python train.py --d_model=256 --head_dim=64 --rope_fraction=1.0 --init_std_down=0.0 --seq_len=1024 --train_tokens=350000000
MLP neurons of a small language model. Each row is named by its layer, matrix (gate and up: input weights) and neuron, and shows model dimensions 112-239. Each number is 128 + 24 x the weight over its row's rms, rounded and kept within 0 to 255. A neuron's up and down rows have the sign that makes its largest values positive.
Before each neuron's rows, "fires after" lists the tokens most often just before its 100 highest values on Wikipedia text that the model never trained on.

fires after: " ", "20", "19", "-"
L19.gate292 [159 102  87 139 148 145 138 141 102 114 111 124 114 144 103 150 117 103 109 154 107 103 137 172 107 139 135 143 134 114 129 133  72 106 137 114 148 110 121 153 154 133 136 125 121 138 125 147  83 130 140  72 143 100 143 133 162 117 102 122 155 137 101 121 118  95 183 132  69 142 164 107 125 150 168 113 139 114 153 145 143 110  82 157 127 136 118  90  89 142  61  96 138 142 107 133 110  92 123 126 118 169 114  71 137 145 108 116 127 157 126 116 133 137  95 129 111 145  90 150 127 109 111 123 144 114 135 154]
L19.up292 [133 106 112 117 139 170 125 144 138 121 153 144 163 115 154  95 157 157 126 148  84 123 119 122 178 106 152  89 115 110 127 174  83 133  95 143 148 140 122 143 181 132 129 138 122  61 135 133 111 177 130 127 119 159 118 107  62 115 149 118 165 126 151  87 137 122 113 122  99 116 162 113 118 134 132 127 155 146 146 134 110 111 122 105  90 135 118 159 116 121 114 145 127 125 140 143 157 131 140  94 103 118  95 148 136 130 145 116 120 124 116 125 159  84 124 121 158 120 124 122 143 190  99 131 127 155 132  90]

fires after: ",", " ("
L15.gate826 [ 91 180 140 103 130 131 136 199 151 135 106  97  93 113 104 110 150 119 142 130 132 129 120 101  92 142 156 139 136 125 141 108 108 151 147 127 108 107 112 107 128  75 155 130 123 127  96  75 125 143 136 134 116 135 132 174 124 131  96  90 144 115 137 178  76 139 162 132 133 117 110 129 148  86  96 113  90 103  86 102 142 121 127 102 150 153 136 142 123  96 112 135 136 138 103 142  90  95 133 163 176 109 147 162 150  87 113 115 102 178 170 164 133 119 103 154 114 162 168 124 120 139 121 118 140 147 158 153]
L15.up826 [140 130 107 110 139 126 111 132 147 106 127 147 107 148 113 132 111 155 143 136  77 109 159 153 114 120 129 128 120 155 127 109 119 117 138 126 119 129 172 137 114 126 135 109 156 130 130 132 112 147 153 122  80 136 131 150 125 129 142 102 116 139 132 146 118 126 127  94 135 128  90 164 100 107 126  89 138 171 134 142 110 112 127 120 111 149 153 120 122 143 107 145 164 122 130 154 116 147 105 139 135 132 122  83 110 148 144 123 113 145  97 127 136 156 120 148 148 131 118  39 182  92 119 139 134 129 137 124]

fires after: " |", ";", ","
L21.gate442 [ 84 101 153 125 132 126 130  85 114 168 132 121 128 127  96 139 112 111  94 136 122 128 147 112 111 132 114 121 137 131 106 126 117 120 144 115  86 171 153  81 118 146 119 120 107 166 129 127 108 118 120  63  88 137 109 148  75 134  94  79 129 144  99 116  85 117 110 134 109 150 153 152 166 104 128 118  99 139 170 140 143 100 165 127 115 137 117 146 138 124 109 113 121 117 152 134  96 115  95 125 132 129 137 147 134 156 114 110 119 134 166 175 118 141 138 104 114 171  87 169 131 159 168 119 132 142 140  92]
L21.up442 [151  66 139 118 120 136 151 146 131 163 150 102 140 137 120 114 162 133 188 113 128 124 148 114 144 156 129 108 148 137 138 149 117 161  73 118  76 141 122 110 105 142 117 110 114 120 127 103 129 174 137 123 153 114 135 148 130 128 169 153 131 172 133 164 159 138 124 134 172  90 135 111 144 129  91 124 113 115  92 172 119 112 128 127 122 141 120 129 125 119 111 115 142 137 167 135  91 133 146 112 128 126 155 163 174 108 180 138 127 131 140 134 112 134 130 155 149 116 117 128  96 110 115 140 117 138 134 156]

fires after: "°", " |", "′", ":", "|"
L15.gate678 [163 162 145 143 129 115 142  67 127 134 125 125 132 142 124 139 127 122  91 111 109 120 122 137 113 115 155 146 184 148 138 118 173 165 105  67 119 105 115 139 114 157 118 117 119  86 110 155 103 141 124 104 172 120 156 105 113 142 118 162 111 139 129 131 130 198 120 140 138  98 120 142 133 139 142 133  66  80  94  67 126 112 133 133 123 103 106 148 134 127  92 140 171 125 146 151 155 136 114 120 154  78 123 125  91 146 104 111 120 140 140 125 124 109 172 164 125 121 102 125 108 143 114 132 141 173 123 129]
L15.up678 [ 98 145 110 124 137 132 108 148 130 102 135  99 140  77  88 119  90 152 117  89 121 118  96 141 119 145  94 129 120 142 121 137 135 169 141  96 124 145 176 120 109 153 118 124  77 150 141 141 116 131 155 144 142 117 124 118 146 124  90  94 139 140 109 134 101 120 158 154  90 126 137 107 131 112 127 109 102 144 151 128 109 121  77 101 110 109 154  78 150 116  97 164 183 134 118 109 105 153 141 130 108 144 137 139 121 143 149 141 108 119 143 166 129  85 128 161 144 165 148 144 121 152 114  65 141 111 111 157]

fires after: " ", " (", "–", "-"
L12.gate332 [118 179 136  86 100 122 107 129 107 133 134 119  67  93 151 141 129 111 118 137 168  80 103 160 125  87 155 145 133 104 125 115 134 105 135 121 161 159 120  93 127 108 112 134  67 127 122 137 122 107 145 132 149 149 160 140 136 104 142 154 127 136 118 153  89 131 156 120 124 145  87 135 166 127 120 115 101 121 141  91 147 101 104 140 115 121  90 122  86 102 139 112 126 126 111 155  86 104 115 168 134  93 143 131  97 141 123 140 145 137 127  95 120  87 149 105 128 139 102 115  89 147 139 103 127 121  96 136]
L12.up332 [151 102  87 125 138 127 153 133 171 119 113 104 133 132 119 149 147 117 123 121 165 126 122 135 150 111 169 114 114 129  90 121 119 159 117  63 152 146 103  93 134  82 126 114 148 153 113  96 123 126 136 115 137 103 170 144 139 121 107 152 111 121 101 176 128 120 141 105 103 122 146 116 160 128 159 120  97 137 144 136  73 139 126 138  86 159 106  89 181 106 139 138 130 107 124 148 136 113 143 150 131 146 113 131 154 159 140 145 131 111  80  94 163 153 141  80 125 121 122 105 130 132 147 140 119 112 105 154]

fires after: " |", ";", "-", " T", "|", " "
L19.gate619 [134 110 111 118 146  80 100  68 142 117 138 108 122 158 136 138 139 135  66 119 100 159 145 110 107 121  98 145 107 116 158  96 108 148 178 132 142 123 125 135 181 145 136 148 146 122 112 125 105 105 126  98 120 163 105 111 118 101 128 150  93 126 115 131 137 105 107 118 130 140 144 127 154 124 135 113 158 111 114 144 106 131 111 105 149 185 111  94  91 128 133 112 144 121 123 144 147 118 153 131 116 153 132 122 176 153 145 141 156 139 187 135 144 159 111 133 127 143 141  93 134 142 109 165 124 133 144 119]
L19.up619 [123 135  91  85 111 112 110 115 151 119  95 163 148 121 108 137 109 149  96 163 136 113 126 121 149 141 155 159  98 107 108 141 119 120 142 143 127  87  83  96 125 127 145 124 141 120 134 122 133 116 105 124 114 111 125 166 119 145 111 143 123 117 106 107 128 115 151 165 161 106 141 127 155 148 111 124 159 136 145  87 155 199  93 104 122 117 124 111 100 116  97 128 128 192 115 158 131 139 152 162 134 125 140 121 119 147 160 117 127 124 112 149 130 118 139  78 110 136 102  95 141 137 147 157 130 143 114 150]

fires after: "19", "20", " in", " a", "18"
L13.gate387 [175 113 111 140  98 133 111 125  96  87 154 134 147  98  92 100 102 121 134 137 129  96  93 122 137 156 126 110 157  95 121 130  99 190  69 109 132 109 163 146 148 141 134 148 115 105 155 132 125 121 116 162 153 160 119 149 157 114 138 111 113 147 121 137  78 134 154 111 102 136 117  94  81 113 113  73 157 146 122 117 118 140  96 127 103 116 126  75 150 112 134 104 135 124 124  84  84  96 102 100 116 113 128 146 111 187 134 105 151 166 144 141 141 119 133 161  88 103  83 155 138 125 142 153 145 121 132 149]
L13.up387 [166 139  99 116 121 171 144 154 133 115 109 144 133 118 100 140  99 137 134 110 118  99 167  98 160 124 124 112 146 163 116 153 151 119  80 114 147 132 151 171 172 147 124 125 109 169 124  78 141 140 174 135  91 108 147 137 195 132 162 178 111 142 162  95  96 129 125 136 155 141 112 143 132 118 155 141 100 104 159 132 176 108  94 126 160 123  86 145  95  96 105 131 168 104 104 129 123 126 107 110  83 129 103 117 132 144 163 132 112 147 124 141 151 147 122  92 156 116 122  97 130 115 119 118 145 121 132 156]

fires after: " ", ".", " ("
L13.gate55 [126 131 165 146 114  96 141 147  96 146 137 113 101  44 139 124 145 170 143 124  95 153 113 103 129 142 101 134 137 125 149 138 129 140 161 140 107 128  78 123 106 108 139 136 154 128 143 136 153 127 126 140 155 149 124 133 102 105 147 133 159 121 102 169 149 114  79 145 136 138 113 159 129 107 148 120 104 117 122 122 123 145  98 146 117 168 118  76  87 126 122 145 156 134 168 109 117 127 137 152 101 151 139 142  98 173 154 143 109 172 191 134 138  98 133 153 105 130 107 121 171 123 150 101 151 120 126 100]
L13.up55 [ 97 153 151 149 105 119 126 100 113 122 119 137 121 122 137 131 122 100 116 112  93 121  92 102 149 155 169 110 139 155 124 127 163 147 127 141 133 125 127 133 135 146  90  81  94 124 153 114 133  93 124 132 104 123 144 150 143 102 155 120 104  99 154 123 101 144  73  81 122 111 153 128  84 143 106  89 141  95  99 119  71 188 117 118 144 118 123 130 118 135 151  76 114 112 149 153 173 153 126 170 148 115 129 100 134 179 150 133 132 119  80 125 114 116 100  94 126 124 106  89  93 144 126 134 100 133 145 134]

fires after: " |", ":"
L21.gate295 [144 112 123 137 141  97 149  97 129 116 117 149  99  86 150 166  91  82 157 138 115 150 137 124 119 142  88 132 124 138 140 138 142 120 137 101 110 125 131 135 157 140 107 118 137 147  94 145  77 157 180 142 135 173  93 150 146 101 161 128 147 120 122 108 129 138 176 124 121 133 103 111 150 135 124 130 146 146  94 140 126 108 114 111 114 123 175  68  85 164 108 123 109 147 111 118  85 182 167 131 125 117 151 153 118  88 108 115 115 126 144 119 125 100 121 134 149 126 140 142 107 135 137 120 136 132 130 120]
L21.up295 [146 132 141 100 190 144 144 125 132 108 124 169 102  97 156 107 141  79 119 144 109 173 146 139 143 128 128 125  98 162 134 132 125 163 107  90  82 107 105 148 116 111  96 104 122 123 145 133 138 173 133 110 126 129 118 134 141  99 104 148 173 136 125 143 146 157 168 125 177  99 129 105 120  79 156 200 137 105 133 123 124 144 119 132 105 194 114 121  81  98 149 114 137 137 113 141 160 148 148 128 165 122 150 120 142 135 105 138 129 147 118 134 126 131 107 147 130 116  86 122 128 166 118 182 126 118  82 122]

fires after: " |", " ×", "°N", " of"
L19.gate1303 [108  95  94 150 169 124 111 116 110  85 126  93 116 114 168 154 127 119 114 123 139  68  96 170 127  84 103 114 139 138  96 107 110 123 145 163 100 137 137 142 132 105 121 138  96 134 164 146 117 118 135 105 132 132 108 165 109  98 134 176 142  99 119 121 137 145 126 139 106 144 181 108  84 129 168 101 159 137 128 155  75  84 132 122 121 113 105 165 135 143  95  90 120 121 158 114 118 137  91 122 105 119 185 135 130 153 110 143 151 171 106 141 114 171  84 109 120  87 140 117 140  97 136 121 107 146 160 117]
L19.up1303 [164 118 145 131 126 144 133 116 136 121 129 138 145 174 119  73 140 143 121 120 137 114 116 122 141 120 117 157 152  89 169 156 147 101 150 113 103 175 117 134 129 111 125 128 111 162 129 145 110  91 101 160 134 103 121 168 136 151 115 133 126 125 148 130 107 131 137 145  92 111  98 124 116 128 111 129 112 127 117 177 164 134 119 121 158  98 130 130 118 129 155 124 147 174  39 158 122 155 170 126 116 142 151 168  80 114  93  96 114 117 178 140 135 147 133 105 118 182  87  65 127 112 174 159 112 124 142 134]

fires after: " ", "-", " to", " Add"
L15.gate375 [114 132 162 146 153 140 124 163 107  94 108 125 130 133 160 130 135 157 140 135 158 138 133 112 158 143 152 153 134 108 173 123 131 152 150 157 134 124 127 131 119  76 145 122 105 100  92 156 139 154 157  82 140 141 124 148 119 173 167  91  96 114 139 123 106 109 111 127 119 110 145 146 132 166 135 180 106 130 134 154 110 104  77  96 128 124 177 135  93 147 152 100 165 107  83 100  80  91  97 149 132 145 154 131 108 126  97 149 139 133 178 121 109 127 138 100 137 143 111 122 138 111 121 148 154 100 146 106]
L15.up375 [137 104 160 128 112 113 102 139  93 103 152  95 140 120 169 138 115 160 122 124 104 136  96 112 153 141 132 108 137 104 162 159 139 115 120 109 161 123 147  95 174 142 130 128 101 160 111 113 118 107 101 123 138 130  97 146 128 121 127 109 115 170 158 109 146 106  96 107 178 113  94 110 148 157 151 129 143 111 156 101 128 140 115  97 118 111 154 133 143 134 120 131 124 133  98 109 146 131 171 114 150 111 137 135 119 131 139 140 113 120 120 119 120 174 168  98 136 159  88 121  99 137 121 127 172 142 138 101]

fires after: " |", " W"
L19.gate1082 [169 112 138 142 131 121 145  83 134 138 175 153  89  93 104 141 121 164 111 122 122 126 147 142 136 128 104 159 146 131  79 126 126 115 170 126 100 105 126 155  72 123 115 142 164 128 109 151 107 125 150 113 143 106 160 144 114 136 128 132 170 130 175 142 122 138 112 115 184 128 101 109 182 139 138 112 106 115 130 169 108 120 141 109 136 120 126 138 172 120 154 129 116 126 183 116  97 122 130 135 165 161 133 129 105 124 115  96  99 130  94 152 145  74  55 131 137 154 112 115 149 102 105 114 126 123 145 111]
L19.up1082 [173 130 106 148 139 114 143 149 142 115 106 123 128 122  86  83 110 144 141 161 133 120 140 171 152 124  92 167 119 129 158 120 155 130 142 102 133 121 149  96 141 162 122 131 146 104 119 131 136 116 139 124 145 127 122 181 118  73 131 140 102 162 106 151 129 126 152  92 135  93  82 124 129 142 143  97  96 124 154 142 131 107 108 129 167 147 107 135 108 107 100 126 130 139  97 143 131 138 137  96 142 138 145 134 120  88 136 127 112 119 158 149 146 102 138  88 146 140 114 122 158 148 100 118 132  93 107 124]